Part of a small language model's weights: 11 layers, rotary positions.
MLP neurons of a small language model. Each row is named by its layer, matrix (up: input weights) and neuron, and shows model dimensions 0-127. Each number is 128 + 24 x the weight over its row's rms, rounded and kept within 0 to 255. Numbers have three digits each.
Before each neuron's rows, "fires on" lists the tokens most often at its 100 highest values on Wikipedia text that the model never trained on.

fires on: " and", ":", " or", " (", "-"
L3.up671:163116105169190091106147161151125176130160106138161112131141164150129111142138131170178093132144150133143094098154127115115129164142095111106141140125121129133110125098111113133139149105147100121157123120086156175162155110148135102122124115132132161113125139139128090151173097142139077147111127155116140156152116124110132084145157128102093133155132156145140168144172050134113139164098

fires on: " an", ":", " a", " del", " fa", "Ed"
L4.up563:123140133098127140148143138099105163156090148163114113157136056158146133132149094139093107105122130149084136120121171138134098154109144099083103131111105146118085091152137117127118088167143109145120119105114098109135137118112061138096135091085138144133128105102111156139093127123124149143112113114154152130075140177168132134113116168156135136129149136095192117111127130098120135182164

fires on: "\n", " as", " =", "frac"
L2.up505:102104171119133126137134134084149148094187145094110133126150102156120107077121095120101109160124139115138110124123154169138132116144104098127126096115125127080181166115144154136138202112118121108097099161080104154132138112149108127142131114081124087155135137095126173191107123099143108173117127118110119095120142076088091150165131113171108144112114103145162117124130118134134081135125

fires on: "y", "ch", " that", "ul", " same", "r"
L2.up745:139123148095130147108160127174115117110141139110126133140100176121146132094119125114152082130139118134104110085122098099150154114151094120126138127118152153163148171111123087101174135108129172130105092142135152078111104088121101095090116168097152131150150107097079138100154143129182138110153125109100119125104164155152123152145098164116150100083124105162116121147141141130152087105103

fires on: " and", " or", " to", " &"
L4.up659:158111092136144112083142141172125157115077149131130070128131099143139143123112109156140101142140117099189093116132118110143102132135138156104170141137111155139120108145161162148179069131157145123112147125138112133111157112130111103113147123133105124105091094137113123089145125132114102100096130163124112140117119126166157109123122133153067144120125139119125146136179115142147142137118

fires on: " p", "N", " res", " and", " an", "as"
L2.up573:130187090139151155109122166111125136145165157105134137147126142122143126154115137179119158149094118184134137107149117128156135103113182162097117117158127095154113106131100154130123059146132117121130155102130173141141144141141154119132116111112134108087112157155137123132125149129103109093160069140088107124098106160122110130145145145119070141122119132118084146075154087120128135129163

fires on: " |", "|", " Marc", " Nat", " Ben", " Hans"
L8.up16:120148136114098138157142131132141122148126131119124145106135131154130130096122113103112141146132107130120117129130134135127116108156170188102151110103120130163137124130087081139148113117081122085140129117138137125186138132163127128130151110146105155127129109166125144136149129141131143174110141138099105125080109137106135075140089106175103161120157142089097115115142170159174121089086

fires on: " of", " a", " an", ",", ":"
L4.up694:149075139162108136141136150130106165124119153126076135125137110146157153135116121128116150121112149140124135143144132129177119141089119155121132100166144174081119094121120120128108117151126172140154116100103086112115146114158110128138150132133087129141113160122090146162122163158136133105141083102152125147114169147106136128191162155137193099101121147072139099149088125151139139138135

fires on: " that", " said", " However", "=", " |"
L4.up532:095153089094117125147107144146148130147130125114089161129158138157127148104085119109147131132157134094105146124123122134122099065170099134100117155130128091130150171144096168130129169115156122166152121108099112131144159142078115124109137101113151114092121114118078111110136162103142095143135165111139139126122156127157112135141124079113112133120166170139100107132115107149113111119127

fires on: " of", "hip", "il", "\n\n", "ici", "isc"
L2.up102:155127096149162141119102111112123075127159106116088128097130131088128142163134075126132132115106088160139082111113126097135146120120102152157120152146126123087125112153114115094101073128095131173100128153115118090118101106129134113108152146104051140109137104119131124132121114090117138098162161087179142128109130168166125113112109138140113132141137102114125148140123118122101152158126

fires on: " is", "=", "|", " prop", "igh", " |"
L4.up410:085185146122090131109117116128142095159123130130095093084153084154131112112123165143123104117151130182080109096142123144086162108084108159117128107111126097114131153080090096129123147100142127113099083176116135101117125131096098129145148127143130131091146147104097105122146147112136102128099113131158123112133144150113109118117107136148123193176136144134095132151115122132187135133117

fires on: "-", "ed", " Zh", ":", " v"
L3.up156:121119102136132138153058121140141187161125136111107135172123085163130109139109121123119136177117139118107124127118135145127163108101124138169146143148130185146139100098086142130150124150168131154172093092153085138130151143136086159149112168107094127119133114105140134143180104143088121107136082128133144125141146113129098132104152133107136133138104122080164121124123159150175123121135

fires on: "\n", "l", "r", "lor", "4", "\n\n"
L3.up175:150128089152131099107144101156144139132116070147114148162125121143151126082096082136121142150121130160132130175121112138118123094122157088097113094141116149114148121104157147106136153160136124135131091152186129100088136076142167115111131137169114156154124100111099137137095136157151140143111124065117137146115137077114128113088173121135128130092115121165157105125117119149161093139147

fires on: "-", " ass", "vi", "–", "ici", "ni"
L4.up527:147112142159164142132106126126138125137130129125103082102116102156183098085165139178136139128148135144162140125168116122118105131120134134118135105103097128102173112130086140127115181114107116077046131165142139090132196133107109159133138134118132137111112099104113149129122110162162081150132154089139102136127091151100117129102133098145101141130115146146110094103124151145148165121124

fires on: "-", " (", ":", "/", "lic"
L4.up436:141141120130174108146134125113147138115123129117123127139143087110149120144119137085131129120118166142145143080159146123097136137143107103161158159154116163143095122120111108103077136137145073127099115117152058169068097120141138164119140146150170164126127155166136134115144125144145147172105107093139090138175110126128104142182127091143126108109071104098127128096131141127153128123115

fires on: " ", " int", " br", " .", " t"
L8.up104:082163142137103102177128092121154140178117151134137165133124152112181123117148125135108136152145127154141118173150152116153088129126127118114096152150114135106126078159112132124137134165136128114136090119040123105121137090132131114112124163140122170087115115109085113115109093105129134111174125123124157104115145141142175122118102120147138116125128097102103118148158153113098091112140

fires on: ".", "-", "k", " into", "ik", "r"
L3.up366:159134148123140121175083171141117111143153153091108132081136132129147173141093113107168115137108136153110128105110125160109118126115087105182144135126135124127115135087103122139062140127133142083119156119114124132113152135108160127147090142096133160116136045128121094158161129134135133130090110129116140091098092114122117126198149105153164166123201105154109155135128115126114117135137

fires on: " At", " at", "|", " fur", " cr", "At"
L8.up64:143129079161091120157161120113081099134150153140106090157179136144131126115153130145175085167080127150135163098127127145117114137104148143097120104091136106095136112115130137119101135107108086134148107156163138188078143168131160126153152156142108141136171158122103150100126123159161116132119123135124108098089141137136144147130109077095078139148125133147150115119107122135130148118099

fires on: " can", "=", " was", " would", " will", " be"
L2.up286:093130160125124141172179116140080146120162128130116146135125081125113136148142129149093110098106127156122149087149146157108133120081121121115129119128159121131114103104140127094153096145103164166120142099133117121129178134091120118150172118142132111170187152134102161100114165154126130149107124099138125115123144144096111137085151155141092107182105172134126152134156155115157123160167

fires on: ";", " =", "\n"
L2.up441:170098126140129097134105091114163124133117148107153159097069132058117096090130132146128121115137154139122132121116164140109119128100128119151124140139108151157112150108133155128108138088071115124108144158075110110154097142136136131100140089120129117138111138123138168124158068135159106100131197134133126098129152109135072166158134091120168115080170096131134131119140143159139119135107

fires on: "\n", " Tra", " tra", " ju", " ple"
L8.up18:114146132125132111167132158143133102165132158099099084142124172150148138129140152123113165177086180168162116149146166117134136102155162117111136154143125090129128108118111147104113131111171108115139167121086127128107124117070142181113145099119125147114135115095095112123115116077132163148118117112167123102118129110122116115141104130140170159130139127110098089144103155130145132121125

fires on: "=", " =", " born", " parents", "ern"
L3.up276:142093114128165117105124094149136148139152161120152112168131073157148162168146159156158133121129125161125127120134139144111109083136114089094114169061144095126124113102111132177099100099131102128164135143128166088121108134132105178154126111138120152146072084132109142108095170141114108162131134140111165133116137137097140123101119084113136119150156108130123126133124126100118147141146

fires on: "'", " of", ",", "\n", " spent", " a"
L4.up391:136104104142124122132160113128125152129142139094147091147130156166166106185147156165132155100122154086151147139111123115156111132127121129105119138109071181111130084112170125143096106169058123090130131139142113130165132119157118073136115120113060128143120157097102139128143131133138159108149152115150127112074103125117109114116081107153116135133110124104128115146133134176135126138111

fires on: "'", "ing", "nt", ".", "ular", ";"
L2.up247:159157125157109119147109152154106151165152108151159163082083155127160147107145174135093097135146125156109113118091132108098122158121164103173150134119164153106137142098107167148152136154120134162113148189117142141139159115116135132154153141099117085125105157101127135133159119150147135156120136106126126114166109146127130133083106160148143127091129119132170107111144148175148169129100

fires on: " most", "-", " both", " more", " very", " ("
L2.up699:125090155143170160121144084143141136092159071130122129133087111126134140116095139145183119096145166137112127094124139137145113121132161133157158152166089087151141119136141154127145114158125142128172146096119104136131098111136129153159097147146132142126173145122110137136114139178145084187086101130117087126140145115126132152118121123172159094115095120112122112132103127135122092116154

fires on: "\n\n", "–", "-", " way", "un", ","
L4.up292:161145099183147135127068084106142173130095147124135163169101126100178113129129140144149140153097111090138143117134140133139100115134149146165095131150132162119128117119135116200148149113118115142145142171129124064138163124112125194130129092129089146120143095173130134092140108139144094116147145093110115137102088113143110109124094130153102113153144144166124089122083125144153114137124

fires on: " of", "s", "al", "\n\n", "l", " by"
L3.up653:154136081072150083129140108163139144114168117144147140120102099150138145129126124127110158125142140127110109152117126125123148103114127134175133156145136132098104106111121100100126131091114158133150110150119083131091140128093155124109136104148112171150122118089085129157122117124088118074160100141114131152081106126122088155109124135118101139106123118145097144107072127118105128119145

fires on: "-", "\n", " Cha", " Bel", " De", "z"
L8.up157:171124132130126135144107112116163135128097113158131152104123180122141129135087081156141135097103159144059120124160114168129163154115099119165126120160093142179146101150124114125114174083112128119091110116078087116170142146133171120110135144112084113116143128153100139201171143104134156110164145130137146124097124170129104138139120118128134102118156148136072124135123150125100118140148

fires on: "-", "s", ".", "26", "wards"
L2.up703:120125211106131096130081142112101104134122144101076134108128080092098145131131136139178099137104107169129143184102114087124110111107110114130084118152119131114162167154098105073091124140094155101129118132098106146118127131084096105127131124085122125104120104114133119155113182089110120144119139150131154132086169151109147144103099146127112174145113133116144146109147143132133121102140

fires on: " an", " Light"
L8.up98:126175129127139092120137128141106128138175140128169104080064117116117093147090149117085134145150141079097117149169147116126143113144195132142139172135127099172111110143116144117063085145101151126131090100147159152124129075167149121103115139149141109162118118165113154130147125126127129103135115131126113133121139141125118122103107139116106137097097090117115131170152137132201123151125

fires on: "\n\n", "\n", ",", " pre", " £"
L4.up150:100139106147127117174135101109112091116149119097175149144103160100125118142128110146103129090121135116113148143173152143136105136131137113135098119139143153102135139141121150112164133119119146131137093147105119082126120117114127121148143096156094108102138105106176118128131091119175175142114127117117144113090135116171114144096133105113115074108103112156094146116112134154140139109110

fires on: " of", "ing", ";", "″", "ly"
L3.up704:150122086156131135147150087118121110138099116158148125129101121135123094122083135154139076121066190106143083130108139125135097117117143109114115116128108106144143146144135095169171111054078165103119108111085104111136127115151122105150172097139128142157140161144105128098126113150154116146154162131145168132127103148097126131122127122161105111153111129078160128129110106142189113133113

fires on: "=", " =", ";"
L4.up528:143132123175127148146132129172082114120086136111136052156107131121081129139120146147107101156152107171134125143135140103098153088101139106146100129138111145119135128126136141108121128113128156145133137116139085129117088185177109114122123098095164123145122132122112126116129141155174128120134139160108102159109161140148079112120103112135133124146190149136095139138100113126124114167124

fires on: "c", " co", " disc", "St", "p"
L2.up570:113133124136144162141144141116122121143121128117150131123139144141143146170072156126133109093144120147130112071150116115120079143118136186131089125133114106107170128156141118161109096155114095113178140192132140131144094160128122143109119159125106125126117098107133133128121155130141137088139122133097102066160169119113144076113138114098134177172112111166105130115124176176123108117123

fires on: ":", ".", "-", "|", " |"
L4.up377:179134152135161124124101112161132112121148111107072140123094106143129155126132137105136146149092109117127115179111120110089143121139077121110152141157087099156139167131131117098116156135101137099142153160096147110160157116129107107130080137123101166171138143123146084142124128118155095113151108127073141142070139149111126079138119143146131091090117107156128129134119096106148116146102

fires on: "-", " only", " ab", "=", " Mad"
L2.up17:151144133104113084086144123152147116180114138114119201129123149152134111162154133151137145156084074127111106151102139120136129112117144113107102120118138118131127134106135133172173150176123147132090089110154117133147150136149103112128124123163122111149141117161124097179078135148098139131147136153145112140160116106141122146130154161167132127148108162082129144121157118108110144157141

fires on: "=", " ="
L4.up640:116134144159165133159116132156103102130110142136135143120145098120131186135132147120124108101128118135118117133176135140102122111118164095114131166167158146094126084106133111126140112107132133134123162128148135142158103107156116110109122123166138117128128130116122082135109125145098131142157119146136091154121113084168114075104170141152137074169118121110145107128132160089087128137115

fires on: " =", "="
L4.up88:106164140187114119112115127121134131153151131129107137094145143133155170158129151144144108158191124110099149089166157152154145148127079087141152133138165106155154107123141122084138128087137113120145132143160125128123130146094149132115135163116088132126154093110160121153127107137142144130102119106147085144118094144150098117065125115097095164122124110113131115144117126083108153175140